{"n_kv_head": 1, "vocab_size": 8192, "norm_eps": 1e-06, "init": "trunc", "init_std_qkv": 0.0269, "init_std_o": 0.0, "beta1": 0.95, "lr_head": 0.00464, "train_tokens": 396400000}
MLP neurons of a small language model. Each row is named by its layer, matrix (up: input weights; down: output weights) and neuron, and shows model dimensions 0-127. Each number is 500 + 25 x the weight over its row's rms, rounded and kept within 0 to 999. Numbers have three digits each.
Before each neuron's rows is what it responds to, as a language model described it from the Wikipedia text at the highest values.

Responds to: Predictable continuation tokens
L2.up730:472475490510506552518506524520486471526543518502504507480495509460514482532519485495500547526484461505483484512501515502482482480468510577506464512462526497496497459482484502524504520499516473489506499506506492513540476495503568544459491498510512516489440441469511475494452519509478452521498490496505489513536508482540444493527460509478515537517524479502451481528503486507502525528472
L2.down730:487550470497493512470514499559507518499525511510469530507536461499458512491472519516526508548460488469573476525484507475508492468494523509534493459505502476490498493516457506506464512547511486510529518479481436465457493479537463498554527453500488502489491514468475484482523502460522492514508474496527486455504523517488479496502500546530470484509511432474560513451500539516505515537508

Responds to: Year number tokens
L2.up1152:534471521466519500492496511533503479511500486538534505474520529466548498480514491535519491513535529481454488504493450494526469471497460561518520511504459481480529508492492469525506515470524532479526489524517477487495446514539538497481518538518495490458528480523482460470504524500505514463537509485526482517514455486489525531527488498490495513448546487504512487497501552490464510525441
L2.down1152:500557472537527487547479487496517522506483529483515459495454415491520547450498476519513523496466486466542528533490473450496494500494536527517495475505501484518488470518510528486484490532554509458462497570511487519497520524443461500493533504501478506529537477500506510475501521526523468537516482515526515511509488450494517469493490508493511499485511505514510481504554483459547496495522

Responds to: Word-final subword fragments
L6.up464:513513493484556502490495536515483582576481490501493518495506495529456484468527491514498480487519501482481504510488556556499489479471485502488514508519483477492522478500543528544458493539490501486490531520507486538487531526530487503464527501517491477465551461494538494512499517517523459511514489499466514516504487502510481512480454482482477498525483494510502501531481486532505504486483
L6.down464:516496478507506529504529486522502445488469492499528491512515476537540512472507497547496501514512521511500507466529479467482502508506543495450497503507506512496508468530484469421526481475502506475504493496507513479453472510534512510537496520533487497523463492501520518512449485502476502479494519513522542543522501497539472517507512495465477532464489489488510473481499483491523507572501

Responds to: Examples-introducing prepositions
L2.up1282:496485492528522515508463498488485501513507486537498507504510489498522489517502487484500522533508506507476482542472482498513492462472467505503496540492506538536522459493454512499431497522502505481514516529485507518526489531492469463505537513503502517489503507450453452500491515528471493443510487505514507521492506469490464498503564506465481489480479497468529490521519499551456527439500
L2.down1282:510462549536540524492526472527510459451481495481529513474487529504528527449487520474537538512497499501508485487512557509483513536452539480444590472544542512495513491528531507450469514506526480484453498500518493486460478488471524536526474503511477486462475477484458506494475495517534472512521520497507504494498489502473510475581486515527486527495522529462482465494523486491484498512534

Responds to: Middle of linking pairs
L6.up285:547486482482519474555519505543479501521508469516491491482517465497428530511509511515480456494507495515515515495459493490442500517528475543457553522492493509494500502501555511481458502517493484521546538482501517473498484517449523482527494532473526523522558461523533461521519506478506473525506521518500505501508504522481546495524551543518494465518472512550485522525490498487482517510452
L6.down285:512536495447480510496468541463514496478464484524491508485475481537512499483510498525496550531547525489516523521495510485526528517545503516511510475488507460540527516495506501513530434549534501492483457487489478453510506486513512531497521481485494518501481467497482492497483506460513463502485451482532520496512513485524482518509511504489519479492495524508541492457524539495473491510502

Responds to: Wiki section boundaries
L2.up1077:511491525504524567542460513529513541530545492515517524469499518434488484511480556517525518515515521512510481485467495520493496500501520516532529493496481472506476502500505530503496459522502468492450476529488569522501500485517514566554472523492520502454491525532465475478501528507502499484474521530518491558533483480475496504445490486447504528509496490513494496488496540491500524507462
L2.down1077:491485555491552473514471489476533483498498500505480494450483506422495537494492511513570528479502477488500490494455503529457514534471486491539497498485479525521453533529480499472486493495505492468488461522535535535526490513500519508501536498481514491481484501496465492484501499487469480475479507518527505537503507517531514501423495512508441517449511505536490529501494489535466501443466

Responds to: Plural noun endings
L3.up1194:468565469467466504473482500508479486564525475429496499461504468534512508501490491493472468542517466512483497481477476528511535482563494502482485479521551513446498473541493495461497492521506496521484482493534521494484490519453526503502478527513493512511512517511502489539525532479493533451502524481457543468478515528507513501488509481467505514532460498540488457531543534477547475485532
L3.down1194:498491546502501472508501520473466463518516483515527486490497518500490501492484496506478494498517506524526479508537511514532513479518509430539522518527536522487535520492524467483507527502462520484530482484479494501516483470497469507483498422493516473533481500508491480490454516499508508515519498484474546446466541494484519469510471490499502453479481490491443491489499503531519541466479

Responds to: Person role nouns
L2.up306:498455478498491505492479498505487493465468538445503502542535505509514524473479521508519525538509511519492479551516451450469461436495486510482528494496477483492533513544515505496459506582495512491489543512551512543457543509497515495524487476501528467560476504497512521498489550470523508509482507514465492501481503520525494509484538462542468495501463485500495521476517496485526516466510
L2.down306:462502495502453499465490485548500541489496470486504518492479526507510448534506541491493497504489476487503537544473495505517558520469518506513483513462496491534543506463487536498525499475514463522514512517449506472537505469483526509490477519518516482508482465482511538493472478519506476494499544501486515492481486506506484510461453464532490481504483504521478520553470466522490470557492

Responds to: Hyphens joining tokens
L3.up1403:472494436480503508521494509487499488505506499473475501526475489512491502507505510519515492525488540489510500501496493501503526531487484497501502509483531459522499462508477477493483531528481472479521505498524518564481490514481488493523472504532501490503464529489511565471519480495520480486523536497472518546488499521491455491432502488502521459508510517490552515522524500499486577484497
L3.down1403:493537533490531500475466524501493465483514529463483509503490492493469516472494523543532464518448540515524517472477484493525496468477516500520472541462517526468505507540522519486518512496488509475504486525513491491545517505468508459512472498547478468495528523511510555544485451527510527535513499473487523512495505467500496529505516499484473517471511463535512502516437464497517483550491

Responds to: Mid-word continuation pieces
L3.up519:524515488472494499467454499503504482519525438481479487482501506474517453529488516516489477497553487494537541554457490485520507515478457536479535476517485509494523506512514476532520531546481460490510516529521501522524523473522503532500531512520510517516515513501523528458467505463506492499526542513504501494541501474475504502456492537491533495508503484523510532469517543493507516517469
L3.down519:452475453483515473517489500493478487534483534540467484507504512478476485469425512502475521528495505476442507468504528484514472509490512504505470508511491467507562506465512507460502491502487465473485536512507579481478558500522505489496504481503472545487548481525480461506483495501528535512482496513533487507472495450496480523484502498468519507483534504515515475510490478511564540493483

Responds to: Table header and separator tokens
L2.up121:476469533497478480512494430517498522509503515492502541532470476488547541494480480517548443497514452518543459517513532532516519480518534492479490537493486466496484505523505503467481489515483494510485469499537501487482511483495435499493490541503522487473479472476472462449498536504503491479512507493511531543504512494469512532514469532535495510495528475468496527477495501538488492520478
L2.down121:463511472515520506577506491556526500484526488493530508536481513477491533510511532512475537513507536491501479480511520518476503508545497516534490529498454481487496505547513476508481531514496511524497488502531512449498514507496594473460507484460483480511464487480527487493465484541499469500495457483497507550461478498482493530544505515493490524515526586451483487474480526515548504518504

Responds to: Example-list introducers
L3.up740:485497511486494459510522501455527515473468504433501508484524481504504506502493498492495431478507496520516489488531514494478484499517504503494509513483554508472523509556497495534453505525490530495464481542485472538486520519466499466528515489490516518492487504444495519487464488523530508485489463501459478504490519502526560501518519537470467499482512498549498576560484500512492490507490
L3.down740:487472539513541427501551515500503507481477500520505490497461498484499492488521505527493492475511489500456509428498506516550454518478493443494499518451510488508503500558501476521507524502493496518491498464512461517540478462494497474560529539496523495481477512467534499493482508514488472501531485485502506498495468499465521492498498489508487499487484488474479486468516510470489471499484

Responds to: Word-completing subword pieces
L3.up156:483488524498506517507514494502516482510493511502490509512496519466509502498537523516510480493528494465534521520532529481496493497449485453450517514482447549554495470513545537521500494500471510492524505522547435499512499502525449542524491507489490464554489503522509469514436523435514498495496520463474443518478501476552523525533536562463514487485488476516509560506459494525496533512487
L3.down156:544486547485526496526491479526492501521503509471517508461512453538519441549554524488524498519463483511492529510521521517516521508501535515542493483466510456514530466500510484422474527466505492520471479514477492476505482486486489494487496447486508523511470464468519504465451511475476487456471475514507506486486499511506438493473501494507466526509511531472475524461516527500479502504526

Responds to: Mid-word fragments and years
L6.up59:460457501493484498511529511498504517458582515528486508480540533515522483455521522515455527487488472532487482499516523494483519487514526505481499478510500469479533551525516535499511536531507547488479519503513471490486501510498509512488528510499500495493483547550489518513505525496517515543548512490504566498506473497496512495458510543504516527530515504515501521489531462455513543501469
L6.down59:503498456499496500521535464461517473479456519480488492524489499540480474540503497537484502505496488541509525431464502490501497528535464523478468518584513449510511489489545484474532504480505492519473452489526504515479504448517489444537507489518500504523482490487538481540488528534492445510497559514524506514454501494472492471503474512492466493443503512513540497466507552488518476550482

Responds to: Section heading start
L6.up1227:462500522474514511563496509483521465513487499524450512480458511469487543513509523499499518514487509452499491508487537512503480537452461486513542506504479482528484481544516544526477496497514495486496524515525512551479506479447505487477533458440512514482499528506469509463530513478509512509470518585484501539477532481520517487519503503482468485520482521517466493513505509508448491444488
L6.down1227:487511536494505489496504508471506484495495486508479510472439513479474505508515504475505518479496483482509485503488497509482514550495491502500502500472454514533500524486491515504493532469482498492473520462496503513503487483497517488531509503494517475490479486540486500505532512500515466491458476496481507511475512490499502479482496518500470505463527464520487506514520501495471525490482

Responds to: Biography place/institution prepositions
L2.up814:491465510535501495507523493530466496529501573478527469490508517541541494473478485513504511515462490504482494507462521523507507457531497465484542512514494511507467502484488499494502487511519536524441501517486493486484470499527514468497483486521530469494532497499498517516528516510467493482500561461437530473512456481459471491517554516499493547510446466504501528436528488517476532530517
L2.down814:504452496458536521526482517481466478483509483482498501543539490542466457476535473478537505500526467495535409500493512532456511522471489485505506458489497525568490541521526548498462497505459535534503517523475517515488487525483510485464506500493505538494507495480489473479489508509451485503499507518517496515493554505492527539549489511478474526525476527495479494500491509481489526477525

Responds to: Word-final subword pieces
L6.up1042:505471560497506475514467491494464478532520506485508506487481537525490483545470540496511492528549491522550492542500535484507583539457488474487503510479499491460508502513523501483503501515474493509494495520546487533473452485503544499534587515521517542507521463517513472461524492499498496478503526509502538494532476485463524491430490557525535530522497534546475505511543521507531497484489
L6.down1042:517503495500522540480495510527494476477489502546518522553469503491530498487515463497505489514488490484478492471444474447464450512537509513531500506509490479510516467475504529538465563489478484532519508520543481455474536507505497482507456499494460516506517501512521512511488500530497484518545537526526501532438484540505478511533494490513513489512514522512514503495517467464472518507547

Responds to: Verb complement prepositions
L3.up227:504482507493487510491529529513474515531516531522489460500500515514494544510495489489547485486463487512492511506518477459499492508503504459529539510488511493488482500498528523506476498484469509497502454419474472522500473506526528498463521501517521508479468501453479516527466514541499536528526464431481473471510553506505484517521510538457474528533499512533503435479535461479487529506512
L3.down227:488474538498521537530526482469508516521549511477496462503512478557500492503491504539480520516467499458512512533494510507482486549527552521523501446480457511501489509505478468499520485544525480525511495498460478491497432506538474539521453436521480515496530508508484452496499504475448543487482486520521521470475503481491476498447486447498540484493504517526542519496500522529442520484511

Responds to: Clause-linking prepositions
L6.up413:481494528533463516502488470504492499523469463503529490501520519434508563505527509474489532478484492519477519503486515516465498466479482444507483512530511462523489477520528501513504546516494495493485476512505511526475529515519518479511522524463483466501562464500504533510526465507476479493487523473486484538481506477483492472539520454486562496470525440497540483492524490469515490508483
L6.down413:514512534501555457455515528531473502558475508472491496494525491527503500535475525512531504536523494521483515520494501463518476493507509544533516520508481501487494480498501513490505481474462489487471464496502481508531483505532515498539477505477529531488540515511508491559489552515447460475463455485518497445536490461451511532522484500481486474453531519528521482501468539483515468520498

Responds to: Infinitive "to" and contractions
L3.up2:507473504508472524504507523534519496509503525521523508497492455473518486525483493511476507491489493496569510505473543492474543503495480480476528470495456518483474473490465507532466508500508518525509492490519527509513481512476501448463508488515507524489535522544481505494490477486469522540470455497508493502487499480508399521517519527518518554522547483558513480490535445503520515501504
L3.down2:527505476500483437493517506475478511533540510441530514492500453498470512490479512538490519484493502497523503517506510420514522512494476523516481539493497490483528493477497470485493491508496461466494490522491504505509507501490479539482492524447540474494508475489520486552496484492478509457537518474509547482472483500482509475490504508521488460486485465486554490499463486470496480548480

Responds to: Mid-name tokens
L3.up223:486560479494487504484526524510498447522509492475493478501517516478519459459555539491517475540522551519487500529489500457496498516506491490525502524454511543553539499494530497473507482478493499478520447467515513541517490448523462475490516497497462523485511514483533492496510500549530505509460488466496486484498466482547531496496506510488509449533490512471513538504496480500490492501516
L3.down223:520525518519464480528517494505532512506498484480472550511526483536538495529528505491484554520508538472447505540489477512534463532536500521490522478460487460494465460488516491512477495530539488482502479493454522480507473464468476482447511511488548505493513515490467501515514484531525477524451503524528499479524537539480493462504515519531503494518526480506464494500522540507462493481470

Responds to: Mid-word continuation pieces
L3.up767:515480515518520528536466513497493509518481510525450481509509514519511494505504463472495472499480510501493483535512478494480539476506517525498516490539444509517492499534502514474517507534472484571506508423468492483508521541468492472501530464542501531502492493550501527545491529515519437542520512477483543510504456481512467510473466519476454464484504505503514474522480485500526507531511
L3.down767:469463498525480472515528469512499473518500512481508543523467540513496557483536480482506524496499481491547540464498475555481496533461469485512532519493493489477500447486448521474500504484533502486514496480502512509505479493476473453493460504447496528483508515488525492436515446521479538469546514479516493496468513537524515467517534481555491522503495563527537459477501514497502475501473

Responds to: Place-name endings
L6.up1007:444504544485456467498463559517504543521495501511501514498522498516455452496512522489542507490477473484502500554555498510481487528520515496499487508474529509536488471529503493455488494439458489533507465499495529484512495425469473476457540495458472557476457521442488517514527526521467517486503533496496483474513482500519503462502512470482509492492528533496504559528494518483489516539478
L6.down1007:462479509479489502471510512487520536494510466518511495524512499533472470488477511483516521477494493468441524545492497538480487515562520462515521485509463469478480449516493486519471507477510489480515506519511455459533464444429487521489477507476504497488520467486454497511530520512471516466472540502478530492534535533562532492499521512552523532520508512503500484539524514490423521499531

Responds to: Word and year endings
L3.up1270:489480481493490489498507544483494474529500502484564482502467523546567518494511497481477512513490507491502493525563501516474490470524458506502485499509512504509528526520497506451486476544485555535483515458493468520543487500525535505546473507485531514498468525450487469501481484512504476515471502483528494469497508507461532510512468510500489465522511555528458510519487488535567497524472
L3.down1270:488512508494541469521514505510513465492492474490465482502465462566485501510483461520460487515483513462518484520467513493442524465523481501514531478509491540492502522549482515472500513511501497507495516488530459534501452521478534581504492478530512514505472502519445503520531495495503520527482506506494505488489488472458502480474507454493429448501548494477500524479489540525483475495509

Responds to: Mid-word completion fragments
L2.up269:496522498507543510496489468551558478508546481506495496544488502479471501455526467489495513494513515489496528506453523513484484533482484512460520488507496522533469481492492502487490541483476477474500505496483501537450515460496513508519518508449495520481499528479522513502492494531522531468486449516432491491483495494453489502473547538526524520509453502449498538513503466497485508513493
L2.down269:512499536502464474486490505493519469477518465472492524486516493478493513574520566531520515495503504538487508510528475484548560476490516507543463508508488508485487486503524465522510512530544472503516459468492469498505514538535516500469511524514523521510519477496555516482482489509521518494520486479511492523495506469484528492513502505494529497521528466478464497471474500506493497506533

Responds to: Mid-word pieces in lists
L6.up853:474511520572505517548494539516476470506443460499473488505518523495527492493471551491479536515430476497500514494480485560524518439494485511517518500494503509530538480507512517518482527498485530481518425462492481517502495455494496474444485485507512564517521443491512539501456534473498496466481531467488498495526528464467516495461534545516515463537465532469492532498504523511481464466490
L6.down853:502476519474517497510503513449559489452512496470540506485521504470476530493526530517524478511501450452509517470483524543499521477510500492488517481492533475539502512480484478490505496506535476488515494475530496476502495503473491521480497501489557460527496502537522457525464497519482508507524460506498438487525492461483475510485505507486501483483488473511465509507503516497451533510503

Responds to: Word-piece ending in "s"
L2.up798:531525469459540487500511496509474474486471489441542491482502534486505450502488518551497481562478495512465471550507531495497490517511483498489514502481488497547542483511548512479497484513519501507514501537502480569512500507463477508506522515489527482468440505469512473491489503500487472486498485503521515514487523502486532489495446510496524491465448488531512497522496511540473524514486
L2.down798:509544513517523427509486522513489445481484463491471518489464533543523496468504515471477466497472507509458502541511478475510536526491512489486505513489499498490509511555499497512490483452506483491517516507493475498483443453488466474488472493492489482534431519528480528517471466528458504497493499515466515459487500492524535450470487510524507466476495458505506533512482512488502555502535

Responds to: Linking "of" in names
L6.up797:507489477513469487515521498421507490492509489552462465461544535498529505497495453497524455478503527528485452505486459515438502479479505474479494489458515505530530480532473548492519491495515463538572473499459476540497524527494515499497504488482482503469485479509551484487511444543506508498586526500520473500506489477480542505510494517529471441510485460508527484540502480454513485506477
L6.down797:538533482478525510536491475481534493498505506566516492500493485512497485452480517513465509506508494495463516501531474470521514512510460511525522476543500513480480490510484472499443530504508505505480482470529492498473505436483537562519508462496540525511549530480503527507476477518458498497502455523509551517523511494471526460494497512495464475535522459501482541481500509444484472548499

Responds to: Category words before lists
L6.up702:499527501517513505453476532512509473556460472539493492516532545466506511465498542512499523521478470458488489492495500487514509474485485453518494489495505507524489493503510543520495482488482495525470509493498488501505502468478496512451516483511480522504494526488498467530524488453529495510502476502485522471511472501500500479493473523499538528471495490537527521497460459538473503529471
L6.down702:535491510478502492521514500513496505503477474480471497463459484487488541441494553433528518504498488481492478489513457495499499448497514505509517555512493508491463560523500455512478524475504523473472504486519534562530525499497552501487510483522489491488452530467510472476435516517505510520447532486511506494479482458477486459499531498494532435532493517530482480511490525551523548515522

Responds to: Paragraph and section boundaries
L3.up426:506493533524543503492533519489512435512508468532505496467511538465477483543504500467533465517492486514513514478504478533467495531516503502517535488500470483545450519530497552503501496482520485484473516546553497509504464519519530512483468512487500478512487477494476525469454517543487522503520488537466517515507483517506530502482485478475493522476509505496438480484520540527460493495466
L3.down426:478512515487524435515502520504504499490512486477515474505497495491491479492509525528447522498510494504492540543532488480506489511502489473516485501480513528501471498495489498482491509494487443482546516471513532502522486508465510495517492470540471463526500491506506517486518487493483497475491496513521483491512506530517491495498521547552449488497539546538488473475526466492511541503509

Responds to: Pre-name word completions
L6.up79:523483509537507498482504487510431504510475518502463534500465500500496519440523523462528503518533515534511471502434486510470456540502543450499487492487565453500528495488494521523459503466530476498541523485479484556508495504491493463496524552507504555508490477534482498480535506536493462493501493483523463502480492466519493481488538456518489453480506484516478520466499513495487523503481
L6.down79:491494503503485480502504468506544521458478521475505490517465522516521496499536504518567505515498482463484453503499500465520476524512492520495508503493489555533484467512539482476470528500458512489479472493477530522526499497463524496494477491504495503492511471548507523512516521480541460504484487499485477497489487499497526504507500539511501493498480552472476512487450529503473508509512

Responds to: Word-completing fragments
L6.up956:502455504520565512523490485515465470490521531459483524547527494531465551476521496528529502504518456505479504492462463506540503533486506508448488482519483508500551527501522476520525533518520465472488525475514518488534495538489552445493504499541506472518521515521528490485497500514502489504489484543462492520502484518506479485471504516492495494538509462469517469472469470516510495474474
L6.down956:476511476562503479486551581518495537481537488498518524532548493525505532521529547517474523445473547526490502486492488515521505480458496471483524498510512513505512482484508490453521473503513484480493475515491455540506482508492460479464544528507489496510565569509491536495462476508491510476536507522531498498507542504483476517461459474526497443484501471494480534504473515509476518492477

Responds to: Of in proper names
L2.up297:447510534511438506521505490482514489509516506498507493515482502540504514520488520481516495517533531455525513499470464487469498502492529477484515507466477520514524519515496509513491543437502506513545496513468503544453474444490469461527497493481510532481504518445515477483491522497499548467511501566508518475521499463508528500513486495473510468557457494458512497508512507530465501500516
L2.down297:509527510505471502513502493492520543504528505482494507511466482476512519517501521511501497503538500472481476471513455474497501420527500485512512518506493483505483520494506493553518532508484475506511466506546525520477520501489485506475508524513559483524503505488509544490468478505534518459553514524505493542506505492485541524482510554512475495536491497473485483499516507492469504486497